Weights of a small transformer language model.
Size: 9 layers, width 320, 10 heads of 32, MLP 832 SwiGLU, vocabulary 2055.
Architecture: RMSNorm before each block, rotary positions, no biases in attention or MLP, untied embeddings.
Training: a variant of Adam for these matrices, 828M tokens, 6320 steps.
MLP neurons of a small language model. Each row is named by its layer, matrix (gate and up: input weights) and neuron, and shows model dimensions 80-271. Each number is 128 + 32 x the weight over its row's rms, rounded and kept within 0 to 255. Numbers have three digits each. A neuron's up and down rows have the sign that makes its largest values positive.
After each neuron's rows, "fires on" lists the tokens most often at its 100 highest values on Wikipedia text that the model never trained on. A number after a token or word is its count.

L4.gate677:169122155164162153075088134087129114107093154165167128162113155139127138135090171118106153176093177110196143116166164103147166096095173080121112174134135118103139134119125153132199153105083141100135111073125146072116079128113115088124102155130125120111194049147095056150148124139089122115098145131114168111082120134165157106063120088124097098081151182132137086175138152100179083193134113197172159145138042157115108145088161176119150136133159104105128118113159164167107176104168145144138179146122117041145136191097136153121139136086133051110123145172132140105096131124120086145
L4.up677:101119107167093104194094123107170148169092134113153121159164158099106123062116083154110095112106117163103160147137114164171160124128122184151128144108131126113111075186152110172130237097127000124077144115127147136128133113131139130149130111117121135110134165153151126132186088125101149097190145127137090164109102155199184156131133141099131145113141087086170149116115148130141184157083111102134137135087153141117151153094171073105097148151043122116128150158155159141201099132157107150081146172079093136136102136147113076092160139181192128127152149188120168178181130174200149140
fires on: "ar" 24, "-" 18, "10" 11, "qu" 6, ":" 5, "ey" 4

L2.gate361:171116092140150153130168142151121134142153137120084169121136067162107093139087073164113104102155161099177147105145105172091175237135155177157166162095135078118058165074157123127131125145076113161194130143136113134105111165173170118134163098129157165109114111137102147099170132114075083127140123160080097130104118179147130157102082099160112152164130109105044106131091102098154088135119160145104160147177107126079121154130181117102116132123062122130108114153072110066111075067107115152082137129138097088069137149104104160070120053093125135100110195074131085141164081142130162137
L2.up361:091164137084109121147174087093155155124179098144211126150128067202100149103118162136115081084085174114178138109094123152153094134108127129086143151101067170137167128132152139166148123155074106132128137168128056135172140129123115155156131128103078168092148168125169094065099142147149198170083151102161091141071152158147141132104166121097070106170083193185157151144181131120108098137108094170106157112059120076130152146178079150078107151135104136127106081115134170161155069181178112111097074107130148158174090137191106120160130156149110153143174143178108112120188100143140087168
fires on: "-" 25, " " 25, "is" 20, "." 6, "Y" 5, "Q" 4

L4.gate126:213145124156151147085094181138081121168169118108150094167177127125152118118125149076124140147103095122168148110114134137146084128179079159137110174150136110150129150116185105106124092127142110109121089159201085115162128129130147195149086106147122186161075139132104142093137099136146140113162129155148130177091160115169100129118089161068126131151144105107118172093064187133100136131083091104127121084112155151110083073093134148160099161086087131106121159170103142124052149098119141156137124136172099091095147141129184145138080218071175113164086149125170110143106095146060132122
L4.up126:140122123133160177114154113157141129129136121079120123079141067130154138125107121124143084162159076110165175143148111154067095126165133159193125147167105068182144186122089166176104127128100123047129118153144128111128205199125147130120121138164094127095171162136104116137094107139120145155167138131143101075144094105086110167189102118105135129120062183100140185129134184170136178143100107112143098146116144139126110173142109110186160158089152163100085159151156112118085115107136093101141118082127105142010101165076122055160125149158095119090132136057109156149152161143131189129
fires on: "ag" 22, "ost" 18, "h" 10

L4.gate365:104123142177194112144111110120145149187118090132230158113203145202116162134101122093182084124108131135109103161110144136169185163132156100096109173110104100134162143138076156153098097121114133113084082163141222145152118115140134107216179149141159139117149207099141136183119117114206105164115089105127143118150168124118150139140058121032145124098147161085160138160141176168131118139163103106169150165110130171107133148143097135129154180122136145143124172173097148120123150151170078135181140130126093105133100132148148142096089078158057101191133094121113143103117152180094071165
L4.up365:133144139133151047146110137153147132160124140117086116106127143172148119127124039103113111067065163113105073164161144084118140131123151103157109154190087160136108178118131142126160151110114126176142058168160155102120175096145142183151113152138112142091130161128119164147161094146090137167155158104164128155050112084147119099159125116064126080098149169086139118131079160138106127085082086134139140124198108149088124170160133135130119140138113133124098109126175201155141150133149093045131169093166159175104122146135167115126147123159075167154127131072061097143084192157126142087
fires on: " br" 19, " deb" 10, "ick" 9, "l" 6, "ight" 5, "ose" 5

L2.gate581:150096091100097127180160121147105163183185116130153142180128096155064117164080102135116155086105110192168112135162137116139193175123151089119116148084138048164082131141124193134212152129090119156154051144097167146078123153119110098160074124118084107094120103064110160095123140104119175098139128124132108130082157149195131146117132108107038133104116084082125119110120127150167114134115115188128131128138114104095160160082164121117142159177085144051147089117128097149162110149106058084112146144120157122149096125128209131083184118137125087138100126125147106163192095162101153157
L2.up581:158112140153127068152160141186136115138126169058105115127129099190087128076121103122164078090086164078171140111108143105126041131108145112108190158127156136070130113122146149155114141094064107123147114203143104129125188131109149123080138117144168135114174116127109140130141124153090118153124142165092158091062128116130116121134112139114164153223128108079109139132099146093123141120121088109135099151085109153107180135165086127088196098157081119149107162199148150141143115089150066119058089183110152112129120155161120120166157167148127131200134111132142116146165158122154167094
fires on: "-" 100

L4.gate282:129167133135109130155107127202173120143123138098091081100088083085102177109172105143179120114128105184094072138156171157111139096129137094094101154060143129111179153146074155131158157116129132085149122091094111118145118166139186089138114127098113128104165107073175114157108100121109135127161170129117130170066098137132137159076163110098092200144175082154131129137127132113172193093082084144164174105098175155157165156150141128122160142159132157162156164139113101154101128065094100125128132140095097110146211131158090118151130096083142114109178108146134108186152155091151110092
L4.up282:139116020164104113133156131177091137095080101065062141119066123168097141146075159104149144075122105126144115066129122122161100144146102124165105176174127135173148117129120115129136150090166093180132128145164109124150155113102026142038118054149123123157131115137159171073206121124135139111097136157124077105078129114148143128136140159123165133147110087105102098095137133142133187091112129125130126136163109135102104121204136141058124141111087120045170130122134082087227159167153144095149205183147132177143149133106132158122144118093143145145105131133072140146131099110161145173
fires on: "/" 35, "–" 19, "z" 16, "ol" 8, "-" 8, "p" 4

L4.gate643:151086137125143124132054089146112089148103151091112147120171151130102157119148133140145136094091146062124150180099152081113152114132135117122154125102095163222118109105098197135108117131152170073158160097110186157144117118209153189092152127100146126092142145095112105227113089157121140117162127153069119202118112125117107138092153143135128154086172175105167130110129127151144112135088118158147115151135113097120145200163134161135172104139145090136151105107117112189048083128140225160146124144099135129146173115168179174193135121147081120132182160065132146131077143115141156124
L4.up643:156089086113091103125094079099085139102159157111019115048123125137129110109106111145110131130088160163119128138199140190161086130109083109121133111176166070163121131123199107161150095134201101077143165115110143169038173142103136166120138074100112102166141130089128181088129146132138108144144101134156124120169157116111177182090157041143149117110113129221175131122166115143122164170152105084115140166145160132155143103162105115120126123116092098154082114165121143170102137118140133061131160091126224139096104112082080146095164146090174159147157137110090163119150144171137171128
fires on: "h" 32, "z" 24, "v" 8, "s" 8, "p" 7, "t" 6

L4.gate41:139083095060111180131163154101181080137094172097071166084116180088209079138103106145105078120220110126140200163087145111113166132153161125134138127106077116065119191106156122106126184140087130139099117139097109113167158157184130134131158101095092150087139140090136145156156140047170172125168076141146200091110072130097135122130165183122152135119113133104113124166104174122147132115069101115139086100096080098082131166125126169104132108146116169134111092159135119080122097114120168100085098114211132115125178135127137109187108145073131071097108091116077106161130138141152163107
L4.up41:151201129152096119104076124140171175091107137170092142111142162131113131163111116149110134100215135118165103108097159153070148142150117098128132128103188121081178147147152089115150134108187082112135200122129133159142041107129181107146128160163092177110146126094085122063088123091106095152131114089143136080199107171100102058102113098138103135096136092060137115125119140080155065177156150176068109112126113076121154128118130139144083120129089093092090074127102088062131090108138122131168144133118180136121138137089143115117194107049135122147113103134124087091107150140157160180
fires on: "ul" 24, "it" 14, "id" 10, "ad" 9, "ed" 6, "or" 6

L2.gate641:116133147163117156142162137134177071141159097058123119121161123138110096129116169124136106098144144128065130141136201161127101123078138173116125124143137180114128152122141135134120111066118091122218124131130176089144125118123057123120153164116148063122110171122105134147118134120129111099070111108044158084108198134100121140099147147116154154106125145091138143206116140149158173113133121178095141144142119143118108127125157116116145139147161185163180123127101173180149087121169074069113133046117165128144202088172142148204157134168137172211109119103139118131160041110067095108
L2.up641:154159143075078154132120149107155112138145093140155112093102097120143093125155190107115153095145093129089133140155112129166113115071123208111127103131132159127152168088126125164127168169181109132198115084143222127153145101114164118112145162136076089134083119149102122107090141145144143119119074074076157091156178102098121114132189075175159121084130114083135143168154100142135152127200137143142154158146160156089118163161157118145134116089150155157138123152132167184171160153121083126170171084082142083064143133155123109178186112133139190146090120113154108112156076104048108174
fires on: "ten" 18, " bec" 18, " appear" 9, " of" 7, "il" 6, " play" 5

L2.gate32:164215120128167153139072134134120154165133143129144111119120180135073110146121105183039113088114132134129186137112084129155166124115131089071138149102112110133113085164113129160131087138074113190157071119151133121101135167056113157103091105171139143160161084075115123127125132141123184103118160110062142108134133143110155125144088129125143111112143178131138094100040172172156132135114168145149112154092183146080100103129146168167104144160107204105135107089184149117153123073136168095117106187126126165124123217094125037116135130118098083154122140157153127203122117184103183120
L2.up32:131113121136147148120135084203129166136129126143129149063193125170181122107080107148188149143134104093172107076148132146081115078127110188160080166197136134143133147154118144134157138094086158132153108159113140069085120191166181108136111182214181171137115137133120109138123179096150130094073132125182076132106147161123144056151094157148097120164076164118091164137140194151137170140147121186189094108147089151099112174077111127129149093044144152102129115169126096203163098116085085092090159158116121180107182158156128135077122120106107102132166132148147106187139092092139072106
fires on: "-" 30, " r" 15, "'" 13, " de" 7, " football" 4, "11" 4

L2.gate579:145151125094142151149132152114116131096152178094087158126093169097181122120225080092199141145137082131100118142139152097174144100145119162092162130130161139136112144117136098145101130126123181086091185054113131153112077167062130137075163092102133123090094110101118149088150143167126118126129105180100128137108123106123159125158180171164205163206118101156109176134117099121138106132204108149144109151093141165124161154082166073110151186133127099114153133163121067105156149130126159174167137154174091147152129115155167110138110123092145090118164121099134086124064175077104145132
L2.up579:151192093173153145094148151165179094190144118118165185070115078131082015104133105145151110119146112104096119105101145121168154161139124090179131080158147142134116173160156135168141081159167148124183098127171092157145099134078180138106141100135152119160144156114093121172153117101112084169026109145098139066079133130099126145057155141161175083121136102132110119137173125162173152085125098180144137176173145123112082185135148102157122140172128187104096121157133170129106120196158100086130127174086124162098107126100149118092148148157218157157142101130087150107091157090157178123
fires on: " new" 43, " other" 23, " own" 6, " original" 5, " by" 4, "ject" 4

L2.gate756:113164092174140117142121130136121160200117113105111118145103105158073116108104101183155067167109098112120093092093147106141168129115128200195152135200154104145150098153124095071170144066179095099090096149116119094166144084156115158217104152127133128099144102143122147091159102134143077198200103077145162136106122101077110157098123101121144088106150144152131124108123066132100139166116065186176204081129097132083123152095138195129131131212194103163109121099156150131138085116060123132116072111138143128117134140101147152121154100127137128166152149052140122155127185200166127114
L2.up756:090135086089178090108174166126144129143113124180153072121103092172096101173086147140170134111119106086124155064146080161139127168075096138226147119155208144098175152163105084149173123109116095139159094125054110097156095186149134193182148116171093088122196096153125138111149114134164143119190065079140160120180140102094051123153202085092131149128091173179110065126157108150050156117093140196160191101104099124126145110144131166159117111155151104163091141120100151166143138145090104156143074163197141141144153101139132175142126123145121144156100132120080098137103163204162117134
fires on: " Un" 21, " commun" 12, " un" 8, "un" 7, "ound" 7, " del" 6

L4.gate815:166132154105144075150094131079131161110144173126179049087144172134123087131146149141131133141111096138100168160157154170113112172155145112121120137222137109129092146152135088184108123151154086121147104161095094107157178135158122188108101164097149173124100037060072115125113103214099196066193123109178149125144180128172109108149128189052161130080128133136123119127111133154111114134105105106193086093153167122102108163113155174177134184128115146081163167161151121105118146077159105152140115081095142135166172188084205094086105151139084139094097136112164176139114129131109102112
L4.up815:127120074095108146092083128153097086103133153127143078093120169136098086126100121122172084154092081071100174152146135111155155116138134111138107093135145147140120199170041112169098174130182152143134070122164124112170177171123118183151171150157163105124112133148158090177125085111185097140121144104151166057134134144118119199143158196165175148114166098089097186127109161148095122135109109140140125170088112107037158135109116108096158118144123109145142181140150124096127055158098142089168094148143128098191178145120092167134128083130098158102144090091143156119157119166110203163
fires on: " y" 14, "h" 13, "ro" 7, " w" 7, " th" 7, "et" 6

L2.gate8:133121063174055176107082123115175128126142141115136161104134065088111075155094107121133142140077155077071115128133136051101125169136118121083092128130173116157159153061129107145114134128120200209152144154142147125116122071157095160132066130149184086093130112072110124186066112134115168065121177171132083094109161113082126102150097109163130110137125138111124134164170144185169107121152125148122093135145111123124147079130128138155120169141156132137066151126107120146106151136162171169131177159125157070107094175136146104104120168084119123152140092049122120145138198134127115114
L2.up8:147107108173089108150096142128128126158093097188122112165175096084085111160125115126113110148157131121132080108115122098068154136109056103102110081179071103124123153075161134150111125130177128187105103111125120135136197094132097213148098142120145134052175147103089114176177088181035142087116148151152059122126134123150107100150141137163153100137188098136093114142167140154163046126124127132096138097098129095165115121098128140101121147118128098076098145094111102157123142153115081154136159125121091109083154094127142157111160105065109089132092113116156099123091206092108129110
fires on: " No" 36, " cap" 22, " ex" 15, " Cap" 8, " Ex" 7, " Co" 4

L4.gate820:156147168157131134091136137057174129171099146058156105120102187102102126114167129128115134144163151127124135170142170126135170114093077169150115096142116175139075124086138123173133187177145174121165114152104127086151117094069177127157150134160149134149076073173120162111103118176152101160065162089150167178109113127091162134144163158135113147116109116106162127146104111155120129062152155157157159138118117160140097179147091132068123103127143166150145144120134099059129147126153164133137072113139151139057179168169161136042135132173078141129113141091060115143197121159176139144
L4.up820:139156165128092145146115157089167138191158138138135081171122064143144101151099145130153109099153148102055153154136113143202140187163143141126107146136125126097111110086074080137114179096109139060124091141139160158160106090103098075195170103125140166130116090137168127084171155194147102110168122157187154120111147128166049143179097141109080128142146096173099132181054140106143113047122147177142125193103083117130128182030126124103166151167110123138101111147109134115099186105212086117088167115103108072159104114093133128082138141129119065123088156139094128177132114108159131126
fires on: " k" 29, "ed" 13, "er" 11, "z" 10, "k" 7, "ap" 5